Weights of a small transformer language model: 174M tokens.
MLP neurons of a small language model. Each row is named by its layer, matrix (up: input weights; down: output weights) and neuron, and shows model dimensions 0-159. Each number is 128 + 32 x the weight over its row's rms, rounded and kept within 0 to 255. Numbers have three digits each.
After each neuron's rows, "fires on" lists the tokens most often at its 100 highest values on Wikipedia text that the model never trained on; "fires before" lists the tokens most often just after its 100 highest values on Wikipedia text that the model never trained on.

L9.up15:094144163148149219137160110147184103167095149169167164141078128112083144146131147165188085088064095109165116113078113134145128094065151129145100152108132124101156114099128069103114110099085164133185140151126095100132158140135157083191135090191161135102175128117161153130104130111103126053101092105103172125135195157167092159113131118107126155112108113149121181189147124078125155049062199119097138129153131125151073117107144114115149142110065154168176122166113155116114107134124160
L9.down15:087109122114151217150141109152142144117115183094103073109167078122080125183092127210135105127138130115132157064145123121108095067126124083088150107166155142145123085094205154122119134141147060121102108091145156152102125141118086179146112145160130179115131197129167153164108126118086145106159145145157116147084177109188136109171134154130087141109111182124119065109140126115204099191100111132082087139093141088130108124133138130138159024080093090129157129137111147165164120165131125
fires on: "===", " ===", "====", "==", "M"
fires before: "\n", "\n\n"

L2.up406:160137089120088182106135103113125114126072099138054066109116106111088116104093135120135106124163083082165174099159133130160120100157130050167134109157134169105145114111169175151154091160118123121128127146110095127172137093157184137100130096128130139066152156129161098106143125166083127102052128128189091159074179156179132089125126118135121193157155138064145121167106055185119161141145166140183194103111124093167142129079195115106151168086158115151175109088142153128092131118178149
L2.down406:082103196085180029104115136125107142125167111103161151129113180171128147183178140111060125180123167136118085186114144132095117164126120149108122103114108099137118132082096122078093180105125103154161112135170174168097108170116105119141112176130100131133112113111087136150087125095206165163174165151087155084163112120081101177105150142109189085132108118135105135129176131136166107116115077090092109155143179132088090121148125136133156089210085129100086203151129106177117104144111146
fires on: "13", "14", "11", "12", "21", "19"
fires before: ".", " | ", "; ", " / (", " |", ","

L10.up615:129129117124145183180111113090151203110129120122115137143143152052145138139123147163164075144123087145120127115127095132077107148117180073106126134210136103141103165142185137124125060125159103118135186146095126127111159160185139062129110129115144137132143178060108138104178156083192109136114124108120138142119135086203104056100113083195152122134144109112131096152143140097132113145127147143068093121130172102119076067115091100145110162082064209159124079136098094168114076149112147
L10.down615:076135127127079150082159136129148161134181202119160148100081098096092145064177110157148154147116058087160083126147140120169130111128089165139097153097141124151153201141150116236130152105125106151160114111166189130100163121135147069149130087099168101149128097118114129148111061058142145138145131116090154133184109095131130150147126136079081167098095078160114139148131174111093139121080115108095125157093069204103162095090086077139150144130153167136100143155162106092172145136120111
fires on: "==", " ==", "s==", " career==", " ===", " X"
fires before: "\n", "\n\n"

L2.up582:107121112087163145078120128136059079110121141145137124153110129120129143111170103134156146163106156130077123179134149153135114082104141140125084105220136143116097035150185152127121093113136111149138114118064171124099102157156092124102142093157175092157144101178137137094166090125108141157151107067156141103175197085118133187146067087100156137128077042101151169236142154069146115116102119118082140107146159174160150093149105097175133148142122128171138117162081102128127123147149148
L2.down582:139195160140147158147153107147122171069125125100129145158178160152090100116144108167145117087160096094120110026177091096106123076108081092170172096145225091127155144111147119175158140213147118100069082111131130177144157089122113167106103106152119117106103105126094106129138116126094112134099137124108135151145099106170109158088215146100124077161148141056131121177168135140114129103139090060127161145148103136160127089166084147162104156112126152154113128174073142117097111102117188
fires on: "°N ", "″N ", "HL | ", "; | ", "| November ", "From "
fires before: "1", "5", "120", "94", "88", "0"

L9.up497:130123131142164115165139170084105114160098141120077122107179181076155124113165153084170096152116075116115130158118156078058104074071114122123085202105151146103171119092131157145099103139116168103089125140168121140149208064165147085160157087160183145129156138104130144119161138135107108124141130172140154092143169128191127107107123078166073106118101083120121207119071114120103131148103129206080156069107213144121138106112093111160107143150112140128069122117125146147097093151175116
L9.down497:069186151058139136155131165092101109075105116144106113094093098144121149083151107191213102059137158091168172143115154175179089120184167130146164106134127145160125177110099125137114100129104061093118144138117128180123099222142107131080112116095171150128161130059121129161113113107056142090132145111132175162114101117111139130144145139115175160158165118149128130155194133152133132140135169083122101158143079036118109139134160110081122096066128152087109120152153142137148120126080160
fires on: "==", "===", "s==", " ===", "===="
fires before: "\n", "\n\n"

L8.up156:122137107169122158144158132123151101132142164169105139133134078154096133160145127172195143130092134099140112074133081122149185154109150095115170126113132140138097101145131127157129080159124111115067139145165114180091192141168149109176109087078154133079170113106162095106148148087147158133103148087083106103152116214177085188105203097119154095155084084176070155150106183120051097142134119097127149164169106101154144115063066101108165157084095138100175106163144123127107094171152100
L8.down156:148102062145144099169087132158107125106094115112170158176109096118113118110079142147083132167077081155140106150132164141152092084142125139116083167130118199113109097107204156078130136133138148103140126114093121103116115179119097131086134169139157156103122131151107129132169126255125122109098104098170112215081153145090137119129067183141141181096104144087170116105114091150190131185142086159133105123135123069103086166183132164115122113111118078159105162138142171136139155096098169
fires on: "\n", ".", "0"
fires before: "- ", ".", ")", "-", "\n"

L12.up8:087160153124079133133156113118151169152154181103132161176060182134158144101153107137130113148111139135117085084059110142104072110105135077149118110146142126183156122184151196117130131174121044057128124106116139102163159128141080128120182098158127146191107123151125169116113072084101161118128106088074140123129159087161107184120103124080108086127096098095211131189151130133152131154173108148126140157091155085117157115147123150148157203104083153151088093173169087093149106110099152
L12.down8:107114081141151109159142133154144127153107110041120149180155150094097103127165127183110134117150105131140148109156116158153096110107151139129134096086137111109133147147153089141130183060121218127114037175155133216159131124064052136157104128129134133140083112180184119119136114074122164132126115083147119146113095162127123214144130155099178045154115108138130171092119111127168175135163127111143088074129112102119162123074104102113102133179089129152161185137147105121126098065110166
fires on: ", ", " in ", " March ", " May ", " December "
fires before: "2", "1"

L12.up286:114111144111081157161120119131203149145139102114156062162140098143150122126080122176205125138090142110143115107160163122150078085083156161102054148107131115145121040117148100159097103119195145139155191137073155139079125157139164115127102116197182162158136124142108141112154118144165121102167132090066138138105123114109135079135147164096114175069079121126144062131126149160097163096107105170094133148083089098096171124140103103137187175095106155132103098150111170112188066080129123
L12.down286:134121116124109122172127100163119118098143153122143121145144162093190156108024096172092127123114126152123096115143073134150108123196096135149128083165200092136211099185067175122144103127122158067107184096081116115153113118208095102154053124131139130106112102131150135143157105098054100125131142093142104114107169128144110120138116125152129119111066233149108143119120149114126107182128146161121125157129095101135157182101117171187096121187147182118094143165120110139125074115163130
fires on: " ==", "==", "==Plot==", ".", "==="
fires before: "\n", "\n\n"

L12.up423:137117098180150173136152123087102156102162253132076110225130142069109123071153079081155146147164149112167123162138175102078133116105143144113090139187139084160095118124141166148113149142134150136070071123134118171140126050127084174097127126165152137143159099126111128100145134114127108083054103108133161099133102140119138168160096135123108128145156141121192153177125119142091148142130183134115129123108138136169131062145098065162072119131098145103080071143149138085080159146136147
L12.down423:132129147148137078115223151116114149172132104080089152144066110120174138183170112153173073095183075142153097137146085128141135147149159132180122082041124076097143121116184161114163135146068145139117169150128131159122154209134082142103132140158117115158156188118118154089165111091139101121077152132146045198162084096116112092126099082118120139154102133136106140123173127197121108144144126163151136099168127134091144120120134139070156133128103074145124174127106089122115092070081107
fires on: ", ", " (born ", " August ", " consists"
fires before: "1", "2"

L10.up148:114131151149072078144156194138157120118157143132093131089122102162148106077102141139147111089159169117101115152165114111080123104138123152089097119147123069143067076116124151185141110062125180141191133092113083123150120056120106101119163133072137122143069053154178135194173174137186181138132134162113175101131173149152144128114151095125189104088117111143096173194180164107111116130124133123182098090132126146138121091148145189156140153145123126173122121185160115164153115079166073
L10.down148:159089086178170124095104087130148113103134067105122118159147086159194104106069129147086099094098089169211143111100083110127137132127130125142135104098085169167102160148146129117102089117198136164123180114128129165139130182150181149175073137132118141176147128133160133087114126110097175099100162128152168110150067094082117083126121164136074155095167160145139105087087191174152148122109126144132072233094095092113156163155206111134125121127134142090082119078121148134118113154130138
fires on: " |  |", " | Nominated", " |  |  |", " |", ";", " Stadium;"
fires before: "\n", " |  |", " work"

L12.up99:133157136176133146103159122125137126104114088166177132119097101087121170096132108123133170088116065134122150102110153102131069153098140161130096190176196089168154048160150079202136119120126075190120144127115083106141142066101132168154099063125125113123127084130080060097195124104120124139174124162160136135076117151098140169164159185159065209133115112149148153147147113163164111123113106155153143149132129152076127104133141123107172204111109147158070127119163082119150098161156121
L12.down99:117097115143126160119082181105122136156131090106149060141139186163185141077040110128141090150099132156162121121096132166104106132122153101111147123108144153141169147127027146149154127106157138102143110141134077125173121120111138120135088209121093128175146139161108154132106121159121159121123140129104124142134116188086105046139100201170086106088155136156154073076062165184042131116126086159136131163175127109093140186126124147103195093163133133109137098127181123104090129116139177
fires on: "–", "On "
fires before: "6", "4", "0", "1", "7", "2"

L6.up470:078123066098136136102137128177146165100078189172178185112079127143076124150150166172173099153119135084112077089133143114152072108060129139164107107121143115116162029102196134090180090121155129130150167135129124111124171113142168169135108164181165082184122162168120137111116165109141176082105117165096095134114157141146091133068157118164108129150045111131130142117165119152183096111092118145133098179128117126140121134134106143096111161105095089167121118203082130117151135161135076
L6.down470:167134168111101144148139192089101151169169080077082073099165087148168148083107077103097179109127127144140121181127119189149179204146107160127139119142067166174111159151072100179051173114126127112118123120111133134151131121173120120108133141123133154139172100112154105140140059141101089181123136119116150099169166111129173122170067109137131091115139099107129131128132160119078110078171110111118163050087103158120130128103108175131186092111167167054168131066162125147120138118118171
fires on: "==", "===", " is a", " as", " is", ") is an American"
fires before: "\n", "\n\n"

L12.up362:140105112133147164151174106091143173094162125132129153151176102143102131145152116100123103132077106092149079161151153171127158144102127145119074061190208164188099097154142155122154183124122051163162093118147121106165077116144103128115176109111131095089077118116114092132136095104113090086107139078120065176138127134103113185111188155103113155110163091132162170197101069155148131082206128113083124124109133143126170114136125092090108173098130127108099097121075130170107161133214126
L12.down362:179083069141146119095078152177150085141108127134183124128127131095127082140119129111139109153108140071152141084145122127147114151160094085126147109100129118162150140115091085146187105189117133155115052142084100130131157113064161106147091140147091184133140140098162144123128121193159161127099088126123117110108160188123130087121119128117155093142125086125112139093145123235086119112104112125154163067218135113090137138150080116080165141178075151167141247142140124143156158115088104
fires on: " in ", "ed in "
fires before: "1", "2"

L9.up261:124154149132136160164138132087173102095105101086138128120135125108130155144092102130124198130130120115116133102086078102076079092091128086120056107152157127128151113150130131086138108122130059135103191140130102180139096125108140165134102133086195137157141113183162101095160142114195138068139175141103107196089099125128107111145184105122122150100121146233140105181124118124105098093155149250088097124169143121120196102153119120100159127100116145181125079153124185182144129107124108
L9.down261:138122139102164132121119137095143095163132160129095145155085114116105114174040160106114074120154170154139151114106130081167119160183128178135101148126165170163172050141114145128144119161139169097123112150132109138140112153148071167129070149116042164137150174134168117062106061162092079136124163101147127082066160133115168126140060128115127118169137201126174126117136133154117105143080119068171161101135083143170139144091152117163176094167125054135141138128101139111104168136050152
fires on: "–", "-", " | + ", " ="
fires before: "0", "1", "4", "2", "3", "5"

L10.up603:135149110118166143151110110157134101070152177116118154188137081169131091063108156173181130155126097138150085119142136098134117129087163150134119132116146125093082072120131137137129134156175055114189180155134128128169125070164166106114113152131111073185174164092198143130190091073172116068162126113104162126143153142155157122125184105157156119086103105100168090141088175109105144115075155154048106142153122166140099120149070142124138164099130162083084123122134150166095094140192073
L10.down603:145140123141094121145153091105145142155057130116152119198083145120169137071113129177147110130141153143163142118087096110224131111126130142100127100124115099087129168097157130144101109102190085085197176120101096172180123140161146101142105181127151104179114146152138137189166121085177168141113149104112152108148075113126145124126071143127153212098091166102110087093124137069107136127148129173097087171122127107088108227121093164150100151135130145103130071121128096153156049092156102
fires on: " |  |", " |", " % |", " % | ±% |", " | Notes |", " | Length |"
fires before: "\n"

L8.up172:110129119153158197168168132107171120136112135134057162163153117154110091074079150175175176115114109100151125096096094116155157118110122055139138076119136097069144125123150077146147091161155125125100120082155103146167177113126133134117109124121168082138158141082172096091050141045106137058130160133139139057086160121157124186160102118142157189181127113073123105145114141128070149133105184121125145155184178083169145125174084114114179130092122076122115149163118099141157125154131138
L8.down172:133167142093106101151107082138171114094075110157196146159093159099097156207127148144085104163125089153139105141190134149131113146154165204119129163153143138137129095154131140129086173104130154172147162127087127120134109167136151083127141146146078201112127074122088133153157122195073071135120135111163143141157088154112091082060126111185140127130124111135126137123121127178170112118175042122067085059093106079118098143173121152141075148135116113161143134134114175097052089117159106
fires on: "\n", " |  |", " |"
fires before: "| ", "\n"

L12.up248:180160102121116195122135095102142196094166139114111137195127133172123097098168109141113130124048113128111042138123073102140160095143089110084117115139170088186169057162135146135186168168076068140137159114138123170109095099215113106127136093133166148135079143118147119106105121143101144127135148052094098134124205117157136141095133082104144159124134107127155147156122104128119133114129141137049160173179083131163138092132119124136140214105106173170144130159102185133114123137145124
L12.down248:134114123124143118160127092140068074098120139116090147159155144100090111143111132094073149094161177165125119022145087074123110154164042160125134078093171131138172081108121152163135156209115132150126100140132117104130135128131104122133134113114107161107124169109169161092142114101112153132122093101109036145121172130169125141119122128120130097148131160140106175052143095249117127124129154143181173151210115100135147161121152141147085127159082089128128183197129133142150160111100131
fires on: " in ", " in the ", " ", " at the ", " | "
fires before: "1", "2"

L2.up443:171146188113152109142089121080132157100078129111102159142109194082118070107141128135197109065205035130168117094153170122118104073147142131170150118088144106197166076163138169092097134169137148149051150127153106112142156121166163120145120133109155085138146155134155089124137109098097123099145118124172152114162164109142120063179095117079113148159156154152126100095144107164117121141128121112117131129190166112139177117159104090141181105096126158197116028133126168157122114135121139
L2.down443:109107060089077219138143141106091145132126112100149065149105087160197214170106116131105155151114107133094121152149018178112150181177097170076109143071085119094134146101098114134122111089139120155165102099115151121176140154156088140183141139151096131169083138144138119159117170100191158114126141103123099177097139190128134121114118166099111130124096130135127162156121103074101164086118158146100139132084109101163081080160157148154128132126154121120135211170086091143133122135153118
fires on: "===", " :", " | | | |", " ==="
fires before: "\n", "\n\n"

L9.up631:145110066167138142074096136121125071109136121155178129114140105141118144144126146134192120129085113138155139174069197137117146133076168122113105166131160166111052113104110097096134079120184116130155061125114084062132183162124077183158162150160142085119176122149166105074131109164138120106173139167114173142094137181124112125162181120149078164103139125107069115135167173098088119074104177169174116108144164160111188079100092141088169147085179112173131124159131123133114125123117075
L9.down631:084089171155150144086164083136201133130156151161148114140071120096128102153134092122104171131121167132102143069170124158136097100152117079141071172154094080177169090142092096099143137153153145111062155196121153171106095055119111129108157094201091188115131126194040106115105102145114142173107127095124085123097143107143103121177176161168164135138123128130126097124121182155152134165114138099134146115064137109134141146156152020132107146142139142139118136135149067119136131177127092
fires on: "–", " | "
fires before: "6", "4", "1", "0", " | "

L12.up434:068106082164153113124162078120092128096112122145127171169168099155148106078118091138135172123097113097122097132173147135201148113136147120087123100137096139116101115131137126149091115217127145138138125164094092161139149147191157094117205139157171087117177096136188153147136054073102175193136063095121140069161192141151154151166102177157121169107082079143099136122148140095102184105115133163075125134134128129130084109111074114145149160117106118112145107141108092128118061156203116
L12.down434:174172079092126130125072213169142131115097141066134154090100133133142158122109095128129130162119130125085098208127140157141121091143147119161096146165133113116104075116150153041173175116111119175059157163080155113119145147129153110164096124144181138120135131164073142107104123183119153158105102145172170127162110144092103134106148082181139095140154030095161147189136132165098149118146057151113160127123125144144121114140100127134158094080148128127133092043100212093099140127148138
fires on: "\n", "999", "906", ")"
fires before: "\n", "| ", "- ", " "

L3.up313:094163077135178173109196136095134099138126111176133186169083130125103085081137100153172113166074158151091181122135113186146107113092098134112099144188137150090095086126174115121153071130125061148151124095118141101116141160140112099102112064103153065068149114130133145080145180082181140104200169096135118093208127076087179137100095106141154169148112090114182127146145105121159120115119134097120156147136153181112150089186101103132159155140111131120138088161084129089161146103095093
L3.down313:080126125129128136165077093145132194092126153124159165148155118117108078150127112132124102139184145074096112091187160052137114117109078172125135150148233105137135102143148111129146142179109170088149144168100104178144114102178172135088129158115134100115100126120079176113098081126100144188135141105060108125075119084096094139109196132109156099153147162111126105117202200193105174120102091119109120131202135109159119119083123162109090137186123127136090137166082123114095127140162145
fires on: " | ", "; "
fires before: "1", "2", "7", "0", "20", "21"

L10.up230:133120168081145186120114115085143216121076190167082139119097169141119144135119169165174110111082118118074100126150125160099110080100158086109101116145120100165144051152202116085099082125104120085121126062098134091128143092152175143138177078190137089128109136100118107143115131108134106111141178162136161111110181121171145148144108170116136123106139095150116134219115133056171128140126123104084174168175122116142153105150129119134132159097130103196149097183153181168160101117162083
L10.down230:137102123149095116161107123191103135173168132143151149167123146059100089108107109158102147118114128112142145140104140126113103165103141075125137071145145139132114147114160106135088157124106169187073151157107165057189186097115112154145080103095186172095141155130101193116146164159154106147147100150118102153074114105137114156151137094141141147157097122105130185110125095159162152167138166102114161078068125165081172080158174140121143088126015087104186151059103094152090139165139173
fires on: "===", "==", ")===", "| ", " ===", "s==="
fires before: "\n", "\n\n", "1", "2"

L9.up559:056160124123097213134096105187155133148129137126188160127138206140126182099134119156135104194120136149066071125093134143072093092076129116146147136176174068163123129147129138117166135174154120087099101134114094118077100108138114150122150141158165113155119055132094164068128063108135152144148134117130146119163130146157117125170179165086123125151142147114157165137096166148132144113122041123151141122096112090131194096100081140118127126110134116100065045152091155158159144128166068
L9.down559:183099113098151119166156177103146118137140141136108098155164049080147091125116112126129165070161126096188136110121141145143180157167152113120160122091123144137163123128128078142147147040089111109131163117118132163166169163138119126141068108113072155116160187103164094143108161132152107112125126077070166110175157178114169167097139081116155128170117193080082103091099110187120097121179162165094157114146113118122115112078163141057180124111076099140168151139195072106109106128096169
fires on: "| ", "y (", " ("
fires before: "2", "1"

L10.up371:105125123077136130115169117110161102097060133163102093111084109141117137124164127160154151129122170078108161128134153128114124134072145113116107113123076139106151119133125117116141067146134112156148131153102140113032152160199146091166113184160226129152114167100154150151143131082106123018089147153158153089119145138132125144079117081124138083095091141074141162116105177111177130116099136136054124195171127158132119112147130171173104136092105146189090049171093126151185113141145128
L10.down371:186078137161113093112078121143078182174144150104130115110186118130176116112133122106155100073097124151141120157098102109120175176131168073131143104124141140130131083140143095116142100118109209099126133107198065122181093106100096141100136131087100078150167130172136191128100130139126187128140124142137192070125148094122159091172080135127128105169125098134128134166147105076091125141097146111156121136115103093133195187170090109109190080101160132158206100114198149154148091064117126
fires on: "==", "===", "s==", ")==="
fires before: "\n", "\n\n", " | P"

L12.up600:115125150075108180197114101157131118081085200137123169185108093170113121107081155125183157149123097128142113104171150040160095082071082141108097133101145129113103120162194109126169146121165137149123160139151126169139181128133213091123144159158139172135107152129140111113152077118165125124124164082076093113198108098107170187140144106130162171131091094090147115103103172107134119096157087142099083181140110143120146109150121147165158117071075144097104105178112173156132080124175109
L12.down600:117119133146103094129117101125122081107106104142139110158164133155068149107087142162157118203117121118107102127112155175142103130141141094132135143100134048117181114115186122131140114099167149129133135071092120140156115153203159129164149122124172120121133146149082177084134118120148090124129159189174105106089029142148129125188073115159140206089093140176095098096127126083163144188138106141145153107098098084173158220117090161154095110179115111117142056126194142110143087166149112
fires on: " ===", "==", "===", " ==", "s==", "s==="
fires before: "\n", "\n\n"

L12.up579:110089123175144129122114094129139144131116156154134143136130183115134147139137163127137129101081102128111085130061115133090124089157144102141148126112056129107165148146135139119130177050137127105140189120089138162155144100124136084160102135129208136173121149131036150135132100114159153152136187110116134120121122170086133148212043152087147163122092113160082123092084149025110129111191171180117123131089175154094109104123144155099138195098117137159085136102068118138178127175183103
L12.down579:109114142093144100116113124143122131132129128147122093132156090180086121130172083132112163084102178108181149148123157158147185078051090105132101114154131137127096213135140116139177106159138092155114125124111113110084073185152142145108133113087149106030134147151124089092156115162092136066121110098109150129142143113195158140103164123186204113150162162111170116133133096191084170150122093133087148049095115104130155191176087118157127079173101125131183131097106074155140165099148130
fires on: "==", "'", "===", " career==", " ==="
fires before: "\n", "\n\n"

L10.up185:089164161093082118102104147136128109107136105165110119096141102074124080139136186134154164175137081114103092135171130140114095143088135096123131135145108161177194052127128183164070107127157089160119156171125097125154114084105155102138125180143127171101086158135090121136115129180161134098082104145038133130087141142112092195143167198144096178169100126128091085138121129131128139095127057139094147124077154098123097136115155198175162146137106212154106119159122119096166147177156074
L10.down185:140122096099149185177177136122128183143088129011087144144129217192152194109149104102094152187136155108157131173032145127121144077148125169146147132070134141117166159146089120110160090083160180116142116104153141135123117159141143116126111071100117145118120146118108144164162151113133121126106149137190089220125131130112143110140081087090124098134098150149119132156094122141153159134108120121111112124138125174128099111087110076063151075142080111113087053127130117136095135124156183
fires on: "0", " | GF | GA", "| Average", " |  | "
fires before: " | ", " |"

L2.up305:151147203137156144129166115144140163086121091143091092149098100075112113114108126066152091092186052147171104081155138145100124108203123127112127143093148157143157155144116211121082097140106155184098110143149082108144188090180138124163072125094092128053153178087117093143122093153114109115105096086136132140099152111160087088086166107119104131175134107151137144164117117172123108144114164151118159109140098129173136078166091100114195094170158149131083146184129068161078097109155142
L2.down305:094161059077133156145120123109104068142066117136161142117111169110171132134179093161115159145126177105113205172165099110145128125061146089123105139160105164040137134103114074148164152124178065088132145130137137176100103176108156144140142112154131163171129144183125154126128119076146212073112174183167145112188121128118140198116124147086070101103123136095082112127124154087101131154133136112118123147131177085101148167137167171142103129095057143143079082100103143099105132148135120
fires on: "===", "'", " |"
fires before: "\n", "\n\n"

L9.up409:139114123102141164123141125174147143128061196170095126139151140107124114125114155129187142150129053082102167130118103086104162077112153091110092110138087149136121136154164102059110150105174107154117141130154077171095197120122178091218148116187148132118160140079180193114125155094175112175140178103095165138159136156181082139134163103108092091130108076134149064126117126051112118115095110085097144119151145105139095101144152113128135132131088140172132103156141106130053071120130069
L9.down409:104141150130120116127073088099100149120180127098112141117114137132067080134155187158154108123076114092108097101167159110156109070112130127133181144098153114087064226099149134103145083096121158117118141077187140120101150163131198167116148141090164153125163110127124125142156136081131144083104140144162104112055047158141157141147141080131189167145096178112053150127140145124142135180092152162095091115116100175138118186097127077180164095146098125112116164124203115120143146172102145
fires on: " ===", "===", " level", " round", " ratio", "=="
fires before: "\n", "\n\n"

L10.up317:192083132104148135138140113112138190145133142119119105120076147125104156156072185154143154170076124151126130133087145136117124059153124173094050147169103149130112101115134142108140123127159175124075082131147106133123094147201174100111132105155155105132125180082128117127192163093149138107082138143136171115126152108186130165161118142120052124099121108166133152199172192125056143077097162062079107111147112127165106084164137135120111169092138141172128035190125133119132117138154082
L10.down317:057164111174080228126108124164120092083202124231172124163139155126128123132176098119159115117122104102149161119148104117137059150094147113123087171129149116107103189098146076183099144098161135152117096126133130103173204066154124159146127148121093141155110136156075180088083085120098128157145117107121114148111088095092097075100121150139125133120158111115151111105073120105174091186128154115123094132098056111135164097144160112173153135140156128117139177134162098109085131173092117
fires on: " (born ", ".", " ==", " ===", ")===", "==="
fires before: "\n", "1", "\n\n", "3", "2", "9"

L9.up183:170124122131090116174157166196164173082178110097182192148132130126125044111182144117096080083150119112096116118097119142120163125103121110120093113168178124145096105116140108104148167157211094122077144159154102096104146144131140091094107137172173101114147080153135159129116080090126164155158176125107113135170170139139124115170144125112110119129111093098154050200089139123091152075106122121119159181131140165134111097154172096046164107079100154134113049130136121160088177092133148
L9.down183:130130132171136194105112148129121111163084128066120120113124149088122180093128161104126101143090142104208121061124119115170116167114096148126164093172160130116129119115107095141147185115101134136132097178162103146127144103108123089085108132140033141150093115180141091155143114158129149110131111122166109110132131109137097125120147121123131118172107161168126121113167098227078136112154145106166145092178156065134151119073184158019103161183143099126100203154213120098091152114111152
fires on: " | ", "a R", " December ", " |  | ", " to ", " March "
fires before: "1", "2", "ī"

L8.up323:149140131120182143147083127098132122164115197128152181118112122107159094122145130190064132157113144093073130102071129148147110139091252089112151114144151114132190071136191113121121129139136056119174109051082138111180161114118147128164131135172137113111159115121113111175140088124091163056136116151103134172156166122139130136127123085099100172109098096088110155141099103095100127147155151157115159122144080115135118124145107115130133165092148236125090125147202140190162115128117106
L8.down323:060152091142127163157142124081094129100118124142124138197117122075054152127110154160143151108121090129163161085152108116065096092169067115135096154084061091130137149142168118136104190115166129162098101140082110112140186128087101103126143125154180174142143190150102138082171127120160146183095163123198144079104151192173118144142133168129134192129150061115120087118089121109132151091132157130162128146149118117137163132140154127115100086131110025112143126175091060158112135150163132
fires on: ")", "===", "====", "s===", " length", "°W"
fires before: "\n", "\n\n"

L12.up378:118163110130168091127196102099149162085091145136127133137112125111119109155106151138168128139142134151157128117158211126153108129045143180068146094090108143101125122094128189137106082102169118091148175140072105141137094169167135118110165132168142163137156173120189100145156120077184160140072141146144141100120151169181155116159148124116135175064085110125095117089142111141121168152118075127099101144160122108135068117159033128157127134105123156192052100141151119096085044133172124
L12.down378:117147121144151140071067140172124101095098063119179078134183101178170105157116068127116086138149128103127165104109144124155168148137154110122127122125112112149124197168102132127118201152181103126155112094146125142111141136109157098162114136129122081136131073195108137102121057165177174104111164116130134153178122081086109116109077084128153152096165100148082114094062160114097162068117144150133131140138127091143181255127126089139123114119176182107117099167133130117125085118144078
fires on: "2", ")", " |", " % |"
fires before: "\n", ", ", "\n\n"

L9.up514:142161075119090113161116112134150192129138134171135121114132163121114122131121111107160156141177070099151143125145180096094121083089087095083122109131156107124126180139118179104122109153186140119087103088117128137129045122116105159130139061135148153182149133154107078094099135100169147125123169182156129135182137084140146078165166114128104195138158042104170095141114119114065149131146139135185136122107059068167072076077154082128104118150146109169111078204139185123110130130179136
L9.down514:124102162103141170136123141148107055166095125056129090120109077160176154124109082106099071156113140122114093129120108099155132148145165138148083161064152117129125141120115088117173083146101134116161146180161114127104127190174191113131096202110136098119148119172126129170114134130108139158105077139140091128093130146093081127066149111145162056168112182146104201085146103163134159126094115127097072179182198110101169188170141155094168147135113117073141119081109124161165110098169093
fires on: ", ", "–", "2"
fires before: "2", "1"